Weights of a small GPT-style language model, trained from scratch on English Wikipedia.
Architecture: LayerNorm before each block, no position embeddings, biases, tied embeddings, ALiBi.
Training: a variant of Adam for these matrices, 12097 steps.
MLP neurons of a small language model. Each row is named by its layer, matrix (up: input weights) and neuron, and shows model dimensions 0-127. Each number is 500 + 50 x the weight over its row's rms, rounded and kept within 0 to 999. Numbers have three digits each.
A block is one neuron, or neurons of one layer that tend to fire together. Before each block is what it responds to, as a language model described it from the Wikipedia text at the highest values.

Responds to: Multi-digit number endings. Tokens just after the last digits of a long number, such as a final digit, thousands comma, unit (km, mm) or table pipe.
L7.up285:419546542505559442521509494464575564428470578508494558536523561402555546581515454496485483554584461491474525532532451493550485496408514471485480429558525498497449469513590484517540553459459496376455535464511571356403479462441520466505491523485470475548512513518535447442408449433488487527520531423517551499546377484433513531425442532452538548501433526564594488512512542566497416448464
L7.up605:494538525504469517421514661466528630585460583506495476516527480463517459493472609531505420480505478449518517580504536507520513472578483518431556448519491472468504548543470483522448500492488484448528413541481495404403509501461523419555481544493538455471556474440556466508566513493494424541532514513489549419451449477493478536449535525453514472452521559494462519521475514533485523528487

Responds to: Table and infobox separators. Empty cells and pipe separators right after row labels in wiki tables (election Turnout, Majority, Total votes), and infobox colons after field names like Party or Authority; weaker on "of" and "never" in prose.
L4.up224:504480417389377520478522502442457483532488471530469521502458479585629400485486490550476451513433570520478540439566469355509572501532509553489409482482495551500505480508463485509433479589534605426452405546427464553513499537473532433473506552457485507462566533377539481469525504569602557614467534514482469433547531433519532506506535552551505531426570449522445484574559460395493474498536
L4.up256:472490457453529434478583524482576460471450418506495511517513505564440413489519411437578470507431440518411571419519492509518494391473562553456577536480483484554509476564497508584527479572550496462490429547500529423513489525488495426512642482516508628507510521488595530477526548526563579547505550534489387482588447573426441497499568508567565501490563510495536434492501476460503518473497
L4.up282:487579481342528543460514482487558457485527423467483551417520443564464494452509512515421451488511619455490440426480429460622500490454494562541481481432529553526497533478408467412552513552472444441545448493530458528513478483552560445598494388528448473476531502502515490546566589437624487515430595494440396535522483544496433533451485556509524497513390481572512541510514498441481515466546
L4.up740:486548539497520577499498520536521479502380479427456525533494560559466497542531427535568567481547533544519526406501432489505633547497476534523504511540477449551507535410539514440460468528533519505475477448471547428539510483484574446512583492506465449467484442467535463527525567483635556471540406464446471449582541526511383465554478616482555423474431571498479518477623490451508519370572
L4.up782:477503540554445496477519488418491434511483420458506617460474518524529418504473483570468458410492632463530515472530465405562545530513503571494466491491496462512535470503419517523466428510572468393477438553370508508542509550545636444551558461527438482515627506463500528484526591460555446516503439584468475465548541476512479510543582587494500497447588514531458581585464511401500446521558
L4.up811:584581515491490467499513523586600448527426446496499543481514537442452530550504464494507574477485438457485466500454542431524462481504471516499548509453466535558370566485474440570498447543463430486574469529490553487479506421503490468537451475463473452484552427452483473492511457472435458499510568471510402547397376465403366522389555578504507444465528538531539537618601494486509495522564
L4.up1040:415514498503553570464618542480482432504486456602408541505500457583516535495488565417550373446426515479484534466528477455541473511409501561548458508440490507470564422460505503563467476518470512490479453485503508533507538533511548351512524563494442524617464494546438562460642508447629492533530487509439431428629470475556461535449451481578549533449529474497482546525544503419508505416580
L4.up1091:582548561452529515392510525497568470478467390555560475477514601526473468591448523525586486492507496458500457442502474496518498454571522570466530503409504488454557484547430458465456332551443534529512437481485491595481518508462481496580453495454503515572544442499516458524545536493608563567474582535540440512524459546430484483515471612498667457497452402516422535530565505467530524423478

Responds to: Infinitive to and separators. Infinitive to after intention verbs (decided to, chose to, promises to) and would before be; also separators in tables and coordinate lines.
L4.up97:456582582453454500536487531480540522460432362512476527526515525542458545538537505501586474456451479477543425502455439517485483462551500526462437489566465561450488484496480561603432450552552449414608455523465442487550502451462547448595534427499472555492519439432443549517539565440546536550450566475493468493516527528528514481419477545409478522503496450521470624617480591441452525519573
L4.up441:518522491465556480528441472515497516502552493498498455522555501548514482492405468517443489594470504452500575478468513561499433502530474429480431489526488473497467538512481443510466478483488502372528531466466551472470445562552461504504426482527485500454457451423506445461522458470478520507463552497580497531424462442479553542458491544522546529576434523451452519419528536503513518506477
L4.up528:515447540474358458384429591409551478504509506566512498551486460399451507474480529550592541593457549565484472542535485471487458429492549487543460511538505569539512529548465484493548455565542517479511485459482519506575431503432443518610540397404532583476631592487536538594505455430526438432406499454463434505597522512598433426471461492522523524520463505441530532449558480552507445498559
L4.up586:490472419440521524517508522487589509528423522485494500534502491472521515523482529501497501605458463484466498485471494541522509490419484473539487467462502465495440512532547454472455560518581495468546515457448558477513521559472457475472534512461535444418423543456475464459556492406560425434468550487545460479445498433518502433421476463534541458454436582468569437509468609445547544430512
L4.up950:578506512478391453533504572425505513500528436469511526460451581490548497506431476515420520549494581470509564457459494384532490504537575543470466538452474513476544464477513467504514600553538480461493490542466538477461394491489536479534607531492467559369445504545441560549614503410447553515547481533516461463531448582474486372487537499500455519479379589515429481549506655573447473481502
L4.up952:499511508503428427435491487475521559520444503559517622599491468440401484514460547448545415494522456445580537462526578408538506473488494515517507447533428527453464540568555441517488532541631653405614438570443592499401539585590502468491439497454450622415535545406489517546597492488517588498535518524400471489444505473477542457441511461445538507510576493548567452549468563560466536414448
L4.up1016:559543605558508495430493543471395481510562495449444534517508491452507476598467565497516403461585518490501462462436501441583493495545485443456451434557488486512489477397480438460524470517475479374552432536439478507567580469524546485476545507579538521499509523452552501557542477461476652557515510527505511507421542481551497458428422495450483482510452505548418537515497510515544541469542
L4.up1109:494539545464486478512497461379554461509568481545527492503487562528448561445482460505501529458481580470590498441443491500533503471442534492498558544461457518513467438495555534536527472567475402499485493523520501424564432466470541390499548472437534482416458466521458535554568551432475410509494578439493490519576498543497512438514383484587468447531480496505533488609452547532498506433614

Responds to: Quantity and proportion words. Percent signs after figures and quantifier words like most, much, all, some, little, number, typically followed by of, e.g. 18.3%, Most of.
L4.up21:484522506498487427504487555487512467484544392486477519587528515434510506516500498445554456525509473446518526477564514455637462507486550508521524524436457539475534579569439481521479427460563507429474541582441461563452523522501533523541555516554424455509479571348539480455482601475521622485460482482510496411492508544532445428627582475482582536483542523509478557516419475374471598439471
L4.up59:463498464526557453475557552524451471523532380539444497562510546504371454519384497500508555452486414480501441400542506529622466502425543551533450449497522545533523473659507528443546443446584452515481537507495474483553471496541520501512606467575564494589441457451560412537456542567530534503473522467549515519469497560434431384552471560533578474496603521487545491510422568480390519494462
L4.up227:448483449442523467521588510510508543520420422463463454442508541554515415506461525497648461477427486506499550455536569473496496380472492562610537522428509548476460411507429465527412398577492464444560467517488457400499515430495549550438523478490472566472503541459595524466476589499451500486463562469444524515510406504502514513461561545498436434521549496459495556497493480490481559488535
L4.up258:461500471525468471544489577544512456505478486494360488538563485527502482442546438526517421577391442448530531481493444512515448455511469458507400523465480438574478483547362517521528512491431522391553462571474416445467520554470483461532444503475514500451502492456501421498533500449493456522531535428486539500461524497552522531493474525473627469544504499479533460523470593513504538521583
L4.up550:512578486423397454508533476489479514475496462473438535513538504384503525546526514492461439471554566457451478482521602573559462404458542486469474460574520477599401440542495601521687448475488545466504488663512515492562534521451578448546487498510412589479489486404509519548486480433472609590508527420508506477476419564518511485411483462514549455460505560519473576539508460469500467543453
L4.up687:469460429510507532456471561394507503577410468509456506558520400543493497520470459514509521523402443538569526512518572485552493512532484551563489428492547577553460474597428500382511477561535473435459459563505449497590449559429461458514541503604497538475442495382426414594560541435493455580461592512392511437586427480528449491567510496558442553506534484492472508541528556602550503510433
L4.up827:412497473542455541535531592523529364507475478524368490509473499465494426541489476474586430471494554494477468497503582556645453456439499551534459491556453543576463564580433505498499629503496464411545524549515531465491527515476488520462509539476551530590571548411524546492494528405540520589485513569417513480528443603537446359569422442439587529555549574551480401465457484446428571494531
L4.up936:496549446508482535525520532511491486487533479474439500537494542512542442479479462484447423490433477417491557573554560390510485449493509555488413479520494437505476449458464522580447511554503554402485505488508455467484458613544537520513497490586513571470490557455588488543527508552491515537534517422511517527589466579513510492550530499462508609536454470469527559524503594451437535497480

Responds to: Country and nationality names. Names of countries, US states and nationality adjectives, such as Mexico, United States and Italian, often inside table cells or place listings like "Paris, France".
L3.up222:506525503562490511453520492397544486541478503572548505432578566519478500464523477492435489442425606518451512658578523461508444501526504474515607497507481463568519441439438452489557488532551508441508532466520558528431384501460500391526395456515555601476441509537514460529515450477407545529484527477464430412523458445347520494462555498480491572528537529534486502505570457497520537510445
L3.up346:421512500491506534472525518479458484567498517457531504491616489501501596524513489484442446514442543540520503519502430438508505543522471478497471460521481394602523461530400488429456477544550510469482453483498468524416475451459478405486442427481637502490430443493463398495606465541392467532472497581489446527464490535503470500554525409524437458583567385587501482439434535528435451442492
L3.up363:452496443530452448471486495467476409527545485474483525412531473505575634479489470560437435489426523461519488527539577417557644540535501532467493480436466486584489431439469449348522500545528496420505526461480484542554516496466526502529545499541535490401479601471525525456526444464436572566480540508485513416547501523492437532508402521479429518525519476597529473572414438475509578343434
L3.up903:551521455515423441469511544492520494489511463550402512583637517418457525564502537459520538474451484530410535554611456565538545487574535543486538448508487544561480579568357479495544520523470565486465440486485477519442445558517640498555470509408523504554564493376570419487444499511584566540505537566519498444605495531495470550493546576523462579501490400521541440537525480404485515496491

Responds to: Wikipedia table/infobox fields. Column-header words and cell or field separators in Wikipedia tables and infobox lists, e.g. | Title |, | Team |, Total votes |, Country:.
L3.up68:555537575466554486487449463485486504459563383470475515469538450599435529543456501582595474579478488439515494426468450502496449461482520501445499569397507494521522471576555449524521515605484568494487453484495450601590555562500522445521496486525505469487462501561498492497501510524490542512481427381502439583474474590474452537583411436455559457431508435477517519506499442438481514453610
L3.up200:517509440554468477436520550503510545444436387517499533620494514513413497486462447482603511543506436565556517436582550530511578482566499492466486519438491427472545460570479478529593407559529498414612542583515535534546511543426519497549457425526465497560454464439558547522479504526503595478466496421406437567488449503447476508491435535476529465517595483518552496491608522493483530450442
L3.up804:548553510451511478539528510496516500490483448525537452528502484534538505540525478493559425515460502358549514426460493486510498490511534453511460523430469582504477474502498453563558486588471571440548477538484418521595562500545524440635462523457525537516457511510427497493584474496511556597460502469457407507477487533480481502375404560529537448481437501525622463457540443410465515390534
L3.up945:509511500471522506509490522510585471493438486529495491510479487505547519500490517459466527524466539516585474489504546491482507518517511553544519506455511445480561480523529509529530420531511495451558456469514414492587445568472525458596425436469392586511504453492462461553521473454532579528446590466512434512556476500469412569478405535510548577413465507468453570612537477407524521408480

Responds to: Word "to" (infinitive or direction). The word "to" as an infinitive marker or a direction/range preposition, e.g. "continued to serve", "moved to Moscow", "From 1910 to"; also "into", "can", "could".
L3.up288:530497543474431456458533538440578567465511433423522537634497486504524547567461440590564550456525543487598538459464596510582510498548524544522490465406466474570503471487558514595481493528520499423504528615521545470526474462549487531479537417431454567482458522416501563524605496505486521512362490525523452453490502514518477428509492466469469490491440513487511514506530596534498439481607
L3.up484:495499538534537524486520516467512531497529451542514609513455462498488424457502425482581545429515513511549511510543608499499497477551541543505457512488474475493532463485505576579540531630478555466494519500497539562459526470469625437547547480613517513523537488549420472499612436422543529541528524569460479502450519498478453412483490519506556541521472476412603538526437567505390502542620
L3.up708:528527548399442537521497503449508524532467364416492577465483523572498478469567392578584491485545571525498532478517651422534418424516544561504432485422485534529476494468464416473574447545479555510505546433496612434556475485515540446454553546559478521531474532432494483547468592454438472610475411471454485485471555552469512382562576510553554527490465508521541510538465554509466564530517
L3.up1022:440492460517438438448459547486609514469501428551542472547485495530443556565393457534544482493451494545468437489586507448553546463454550476494532425446412559527485454517536533542582481529456493435533519496507518520561531510438583432476563441434480571467447510506521525608549517488512547548385551468471476529566505528502432488378423471558498442480486519458479528524523536573474552377535

Responds to: Negation and table fields. Mainly negators such as not after did/does/is, plus no, nobody, without, n/a; also place in medal-table rows like 2nd place and infobox or table fields like Year, Website.
L3.up2:475509518526448478459497542531534499472465462531530539535503450473480482512498637576486457501454612385463477457440456410581474416451530567481459619483478544497497530533424516565525514512488479489590430567498514522451461456511569436574559440415532545533454463509461517533580537480582504586533496443555464449576441586506441478488435529472570470478478410510452567602584546458464540458572
L3.up102:554496493493567519468496588457482532484471552482483479535488602492489534486413535494467500605487484435406410518474465524495418433439542545420494526422505476522527528473520512563498419537479468535586539477493474585489493601443522417511454513445477517543448521419607447467515526394508551566544559499605489526549385535404456589463498563526586476474483458517486448508501542496453553484493
L3.up980:625469557543489480508470533516421475560473352448470546516547471462398535505478559509459425450445488380494487467396475438486500515495528579495454546387563550595377423504393442434504535520487486440514486522479590484397486521454628545513529507456554552481460509501493454489554444363570466497517496485582472492475442536530506391544468501510477497411416549498425517591559509486488494420514
L3.up1011:576553448497398560520490535476490489525379458432465543465496468469500483544489498487433544481517476578523508483510491378573594419528506507460473473546477444559479545548489442466525484564569501441452411593492575470417551464475482415521446512492536488524634565471423550555570499441534431556510489534502422570427486541505423392540423495437458372468555434568533506465533618465488479474568

Responds to: Table cell separators before numbers. Spaces, pipes and slashes separating cells in Wikipedia stat tables, mostly right before a number in Total or Majority rows, e.g. Total | | 46.
L7.up391:436599466515494460523605497511521439492390446571459509558505431452473494500507476469413518497469585567529537524476490550508455555441517516561539531500409516510491512574461538507481435463519446472441522436421497502515513504476486460508506511500490526412437418478455544499511605476547490529449528577486513442511506516474423567445415450546555468570571495453458518520492456384514452512576
L7.up998:463585431467524483510537467494552490464395473469394591512518541440474659516517528492431444563508458602538522483429504529498477563572515520519441422589510438478492472505582479535551421486536606461467430469426514433545502482500540412587462510504401509467532434545523508436556546438561523648518470417547378542470499426525530539439467573545515473569512502548529527499495572360522523467529

Responds to: Formulaic template continuations. Predictable mid-phrase tokens in boilerplate Wikipedia text: census ages (age 18), table pipes after row labels, unit conversions ((°F), km^2), and set names (Legislative Assembly).
L7.up28:493573474506496579430602458484520547589547443469428508442531548518537497501422513475515536546461506523426485511466597560504488486486472508627489415504542496453420489550551436561547422523487529526442530516445612514423523489536589483610511545505505449419430368499445454500523598498508346577467463590513515560503480468461446538514430586511515380570505533522511586493576472433498515469478
L7.up617:531618509451489525483476422526602509498455519544432454496526505568490561572549487514430526566443508428545461548499469430497477447542528469557565412541516504471418432549576491548414416475546570499499440587482511467483443483467530503542497549459424456395434474450578536451447533478502515517516528440542465437477356468465406530464500547507490443423535490565436620607538501458425495529446

Responds to: Anaphoric topic nouns. Generic nouns, mostly after "the", that refer back to the article's main subject, e.g. the film, the town, the country; also pronouns like it, her.
L7.up867:565535475556487472483600581429503508571529535523447590538599443367481490445459476522555402560422434434504567496526561579491487526472552473520560455433342495519473569490504462534461503545459666528561499509510514583511581500565535536583451551524446565465526420514476458513656451494542584431498545487459450557533424472487485513440402505460490450501510476485470460512530479380444438477470
L7.up922:409532465504587540502513450488558471568465477431448543563562528598444534430505419535543442489456455418573495545557432512504573456598525495522471409441445462461501588554393463537470395577451511457476507450493590524528476421511517525528470526550431532442509458472542481657608554505518543571551518589409492491509488422480480593469395600520553408572506457516512467482551572505449554451529

Responds to: Institutional proper-name heads. Final word of well-known institution or place names, mostly the .S of U.S. and States after United, plus the Army, police, Circuit Court, Gaza Strip.
L4.up154:521552401513575420489517587491523589546511450501494478467581468382424529522506495561561472558486442461540464506522568534546589518438525488493603469447426544535461525533562511535470522433503510505541467536490568551484500436643546525523473537495485598419523513537521564543574467563472555481478527495391519507529487467394481478472476557485571482555529588567533515508538479468493523422467
L4.up507:563628458491466443463590558415482469518541501396524561433586484454573527452564500455517467549557423548511495499599532500523478506426493446623570469444435577489415462476557429502505521494482481527517536508471534536417490491575563452539577499500512563492526571522576536571558492462443447503412602420391437507501505483521506483439558566476466523498515559531502520573554476383518528491417
L4.up722:536513578559453366528500594524614538531479474493451505486592456465465529488478476472500544621437407484541467488496568478577588507467553406520567519451462574536427529572577514513537531456456570484534502520497513557474520450479560544603398519583453587472511493518495558572521448470479581503459551508433492534432539510516500499497541484496583479527454545533528533564537561390543508380521
L4.up746:508506484500459513469551479530470498575528437473501623547493556537530521397537555471510497539534509535550616544582508479514509523446571525552581579438443498470523432447481516522465602533523458526493415577483377540469443509578585385538495487498561467406511548547572491552561520461497489560520498599403479383516500589495464479479559496436468493456479540481526481499504508568486509533519
L4.up876:514488460489496381479484601444427482507471527468486561601518422496527385500455552438560457582530407488537520523485525630534579449525502398545454533337487510507469514548510468521471577551497498533570546468471456457525553545437559528502505515505425508468509482474546446514520468492478527499537550518501423549507424453497519541435539539447432414450484548452498464498501553422499583508501
L4.up984:549527462520409507522576503430530487558433463458511508433568511486507552447510547536523507506524503535461544547638498427476490522423489506520523514475426540479496466466394492457590545558503464531489521477504425496505440471611510433513539534562474464461563553512515563574525469549521499491511450515516490412480499456503499439470578496465491429514494423615482531515510500529466558497534
L4.up1033:492501357438486510456498557529471481552460452544492536526492447466566467470551500584614542518506504448515527430491415562546432479575519442496583464450425559529423548506490477528540468549529428547480504534500432589503492562459569474485611494495562558479500571447500567546544457540595484613561528525464509416550513550496488471424475480571468395471567395548576455494486535514450476390556
L4.up1058:454490369521511456425486483387504407528508493483501528502520542497521414535461479533485564561452455517592518592522441551519506556526571458495532464487365471533484590558447474496526526484526467497497485511485531511402522490519566543530500401454544520483525456491480518512543525485499602450435513575365452519528442506424519519516530583621491458584522580596628416505533519422446457405519

Responds to: Word-initial N fragments. First word piece of a word split into several tokens, mostly capital N or lowercase n opening names and words (N|ossig, N|okia, n|asty, N|aryn); sometimes R, St or Sp (R|NZAF, St|oumont).
L3.up142:462536413621530486511535461501579491545373508579489518482519526504411520540543409540519493460430480452530526533540497504520495505455501516573602531371505427509485444445510516527512539463513553492501518490476441508528531448526527514485535494535485549548524496502522498510468560562563526519472481505440470477572491492508435502561389593464488466374458502476493524446498517494510492359544
L3.up528:448522393529546494482461479469581494463511534412479480544513601514482444404471485557500537512509490522419341660519478577553530527499470455469461515449497522499512445493496451512498557520592444468470476446462522346575523529502519477413570435441448467538510423454645405485502603527604455431462509499507498561494471536493544539557490633589544520509482453413517435484495597422518514428563
L3.up695:549512439512477514507586519517525446559399396426409465561506408460400575514514604498490537505472442454518567435485530442524439552372507593579472563374503456510569543524453482545463414578542507510475535491467500417441539518466602482478527561551504477456503584396569434556551564488555456441419406497487458545465534493506499442449598502550528542432412511537496574571576573500460535498545
L3.up882:543534431522570479502543578385533518468473465471469490544517504451544585541517482521534531521489410440548486476568571435516427554430513526536434494429517408521520514511478514561552396518548504407433569489451438440529560578470550536501579531424552532451525464390556501435447568441518504534467473498485516474479523534515487472552571580458504513486403457522468524501583566334516552451543

Responds to: Final digit of numbers. The closing digit token of long multi-token numbers such as ISBNs, OCLC IDs, coordinates, vote counts and page ranges, mostly in tables and citations.
L3.up224:470547512490532521459498458513479520475499483418491546550550505536504508443464571532462507554506533484417567569496503515558537537521527465503421467480461495534494560551462494457494600416530450505550531562396511461538495568541470499441477521504543474550532427464513484435452572493492476452511549501498539436472520522499496579524446492505588599536524515570552431421493566537374490566515
L3.up300:526576515561538460483492584532509586526495489558539588518544649501523501457480610470449559475556570535448500516502453502560616520425490529523498509529477436510453598408472398462488500503479427423528502476446525510497485521436447479487434481463453506493515563494585517515513467488494487472446534586461496439533494515458480551545397481497572594547506371544476428516495509565483379493482
L3.up313:505520488570474552516501587455555565592487561499433631561576540459566460465471569469404564514543478444469485534468530543536584511505506501546520501477453479489476541462531473471485573508437493436512533532519531509475599639511504481479388552486457550494518532511557497485512463488534461504503567628460451508513467538518496466569482451510538467547501415478569429535537530405528561473458
L3.up1064:485523367480505486462521582526682565516473527506486585490713449431532460516529564499472535387395519476494538588534438517534556489431502489558491407568534488572446494481400492406485576486525456497504509490475522507447471457621447401510450521524469568623481539436511432563450478559511437500511547583534465476553411475435463518477487477544520534497491461569474484512551536496461505582468

Responds to: Final digit of numbers. Last digit (often 0) of multi-digit numbers, mostly in table cells before a | separator, e.g. 2,45|0, 21,20|0, 65,00|0.
L4.up32:477592519566502434507466482520540554567504531516434594484536509399416556515542510518458478526545489518519507488501467486487506503369509432536568507499520534518476550448503410453516478488539497464589570463442560434469495437547419490490460435496466495416537465554587583550450545466440540461446464479511489575512462548511469408423467497492453481450439524575497515527527455465474455484381
L4.up53:574561546511430494486423551563541558489542530606431401572524443482523549489491570484549575534603562476524491461561526512523552489531430465521486425528519497578385505466531416504576454452513506474521576521478506489517471585475521520446456452471532595482567522457529525508520467461449476504584512501492520436522488497507432567552415506476559506437502525488585465501521498531523481516485
L4.up110:476569439591471388530448491523534585543513499499443524440516565459568416472478488472478522473571528526406415553571589551539518567413511485559450518582475532589511478491542428493614539430482432496565586536450558365501542407535477466483459474570536416507452450513518470466485530485440475552495555470496511501542495580435457500503402441462445552475556576512565416481492477564471413522487
L4.up231:508579549547457460467441474556509502554510531492456521566525584401552572377519489425467586558548438592472474449409496573538505488563453434517503468517500529579459534558572487493516478479542487455516576598473661375487470550506441523524472443583491568426474499483590487481493494537541578466514448465473435529477488546554473468534448490484496522552547532436578493445476559507530546443428
L4.up430:554523377597437468531577559493534487561557483521402540475614560474488474446494484498525514567449434507526566614553482571502615509474529602539477523509502496550359505459447538454542571515432459462515537529447496468547455486494431520514529486478584582476541560503571475567491495416504415476536497474580522453530505567485435521390465451473480540564458466452562463489395468471423461541464
L4.up642:506540494444447476510475483473650579530496484456498586616537510427518596457511518465459453491530440524506558533478484586496568539437498535539470442540447541517354553493441548492493483502541495508554547479482545527555435560550451486452525488470445615483569585479599515572510608444523469500541539497454461496480558518625479542533468421489510524517497483412437509506476634458454585507485
L4.up690:629498511562468452530503531411519554551443516517476445509604565434389488558480579490442540512532492516437584471498500522510460497508534479495437475500541580509529482560436386393519500507455419487545558423426441448476447558469492497524515534496523505572516573432516492440493520457442449483507566525546544494509480537458446450470447481543518622478462447438544464556554582519500481509399
L4.up1055:519571494579569505518503440531517578504529502475543562499472621505450440510466584491490613473590463414446530552481496546504526542501524519544431603539478473496470542413432416460527584501485467510525555500480511458511432500476481491485426423504488589566541535523624443510449508421504512522519532502549469490549363524466514528601438507467509461459370507527500518467488534521459416516496

Responds to: Predictable continuation tokens. Fires on highly predictable next words: "www" after "Website: http://" in infoboxes, "not" after did/does, "such" before "as".
L4.up268:512531461528554519517517523512555535530496457503527489434507488495463603493532537510489531563468461410446537495410494495530467466587496541492440514360457447515516413485448486446499540520448496516521491556510512570479439439511509438519499536431593542533498549587493482424553476460579601594489494444510398382467468509552459532473454511533546577490420488425377550538443474457547493470598
L4.up684:482564495483519540477505542503539615539452362370524457432505462491444474582470513525457485497386452456490446560453582601598404473531558450498460486476501513488495509507478480527534433475468525532489586493484491438511514443447568420472529522495572519475451578400474445517512606489555479492377514484537532498523440570466483439396570500527506515478483478446528540540437559536401548473511
L4.up725:550483498521539539531558533517575528519478443522372484480482476431467542576459493524611381482442490437383438474472456541497491516502524515559494516499474472537484447443483458485458491500505501506493494527472423502449519388509524524466495514499500433574465470495529520531524569396505468494486461520532519365513383548525483499422529598537508406468365487550444555447615518451459496447547
L4.up864:563530556497462443450453572494452448504401531491479513470583403470527504483514485481523391593460499401441457388478467400491473448468506561451480570455456563507492421504461490535518389527457485512550499497499478513528461538445453499512480482527570598493503467515485519556528436408456560522432524564469434485505426462531448556470519527552506544415505541507497571551542493499529484493551
L4.up867:481518469499490457514579470542482506575467456403457382479505499567547560533564547558517462495451476459397543514540454429508560472470496511539500491476501488527555407506456394360439499520542506467511438487460512456415456346485521514556518510542496408537564464516519548515513505453519530529496450484537457472556464659531394408507496516561432472521529530565433598531548427497518505427489
L4.up973:545504446457552448447490593496575469479398510442505428422516550477537486590443510517535489495429533520586456444489483504479419444460479554468429529475560477522487470568421528448492458538462516488532460506478538465502464462424423542509540461447587465578488514507481390536430481449531521495437463496532467443405459441442466507432580493560524454450509530462490515577586494643534564496549
L4.up1006:529488539411443535474512563552501515507506428437451577579493512546520447517434499541541544498440559511524525430462501466495441464517532514526500414468500546549468450507456495458453536471494442443549428489497454519573535438500518461468566506456473463591477492504430506484566581493539584450475474547606474476487537525487375451415518487614515382447513519538428403497444476513478539558557
L4.up1020:530515498398510472521507519518564431525401412549475457434479502502432663524534594466560491440478475451563479571444459465507492528510507520491474531456526463556510521477462518504558490596490482391507475581486493484579520443477438490497430523431501476559537482522518526528516522459590573518463427499533470469403514500526560430412565500581561441461452468543474488583461561513464478400587

Responds to: Linking words after roles. Connecting words right after a person or role noun, mainly "to" (first woman to, forced to), also "|" after Candidate, "and" after footballer, "not" after did.
L7.up878:511472534443518511435487521559617500515478484514494549471488537503543499526421457505574571503540550457521555513477526573484459404483541513524481491552511561439516417427578469520561461469383483512536533512438547456515505523442541471419465425466479502500482490489542454561530503458525498533383521552503494600555501551517489348443504499509396408515400556577509458502533611580493494457542
L7.up918:611541437590458539419506544477592557574521484489528570493499501413515481525506514500522551530468478504490581368489453440491513511544524558501505392588507471448519427450484519345478433555419556617506459538471497490481522540487494430526551476471475567416529531435609467437539590477606428466476498627482407503570493549553431520499479516522463516592414493520388530514584580543496542446562

Responds to: Sentence-initial subject pronouns. Subject pronouns opening a new sentence or clause in biographical and descriptive Wikipedia text, mostly He/She, also It/They, before was, is, has.
L3.up238:485485513531450506417518573523585451513489504562536463540491525520483476523453485514571516465423464522591523492552395410581552475524480549474437516379512487537498630466467492656475519622455503440489459580494492489491391544513583536619473524514521576421492374515464466546479504507569578529493488507463453437468477447458448492490436547494522479502449487457531584515605518475534531543503
L3.up456:554618491527557501460530561531519493499471496572481594448483588499553519509381519524456447393477592437606435520567575539505594404532464526549474560474479539537508515532514529526469474533532520435574418594475470545489528570529463494457432478516596493424559524417564501531444464474447480581474568481452477498573491551460496492474402521400531481470490477622474598512556482494451510472602
L3.up580:436560537506579490432553586434500431527408492477433456471545522495484484521412546596464444472532533514500433552519508564555533466575500476537444501499456449506471550466437515586495442453440572379455440547456535480502517541566526358524460480554505473440503434461527506581573556530482440529402473468496491493465471469493502532515500563565496622497487465409466520465500494514501463442506
L3.up954:488672528531520429511485551511536530505408521463487485459563463479515508529537479443466481492591525455539459558468493534458403420486485551557468440533442483516512502541473520505504470566439526526511508520489439456508491486493510440581539519493531516525556442387518449533472432510440451545532554444556451445477487444547519557420434557520542554508554555533554576501487488430471511486458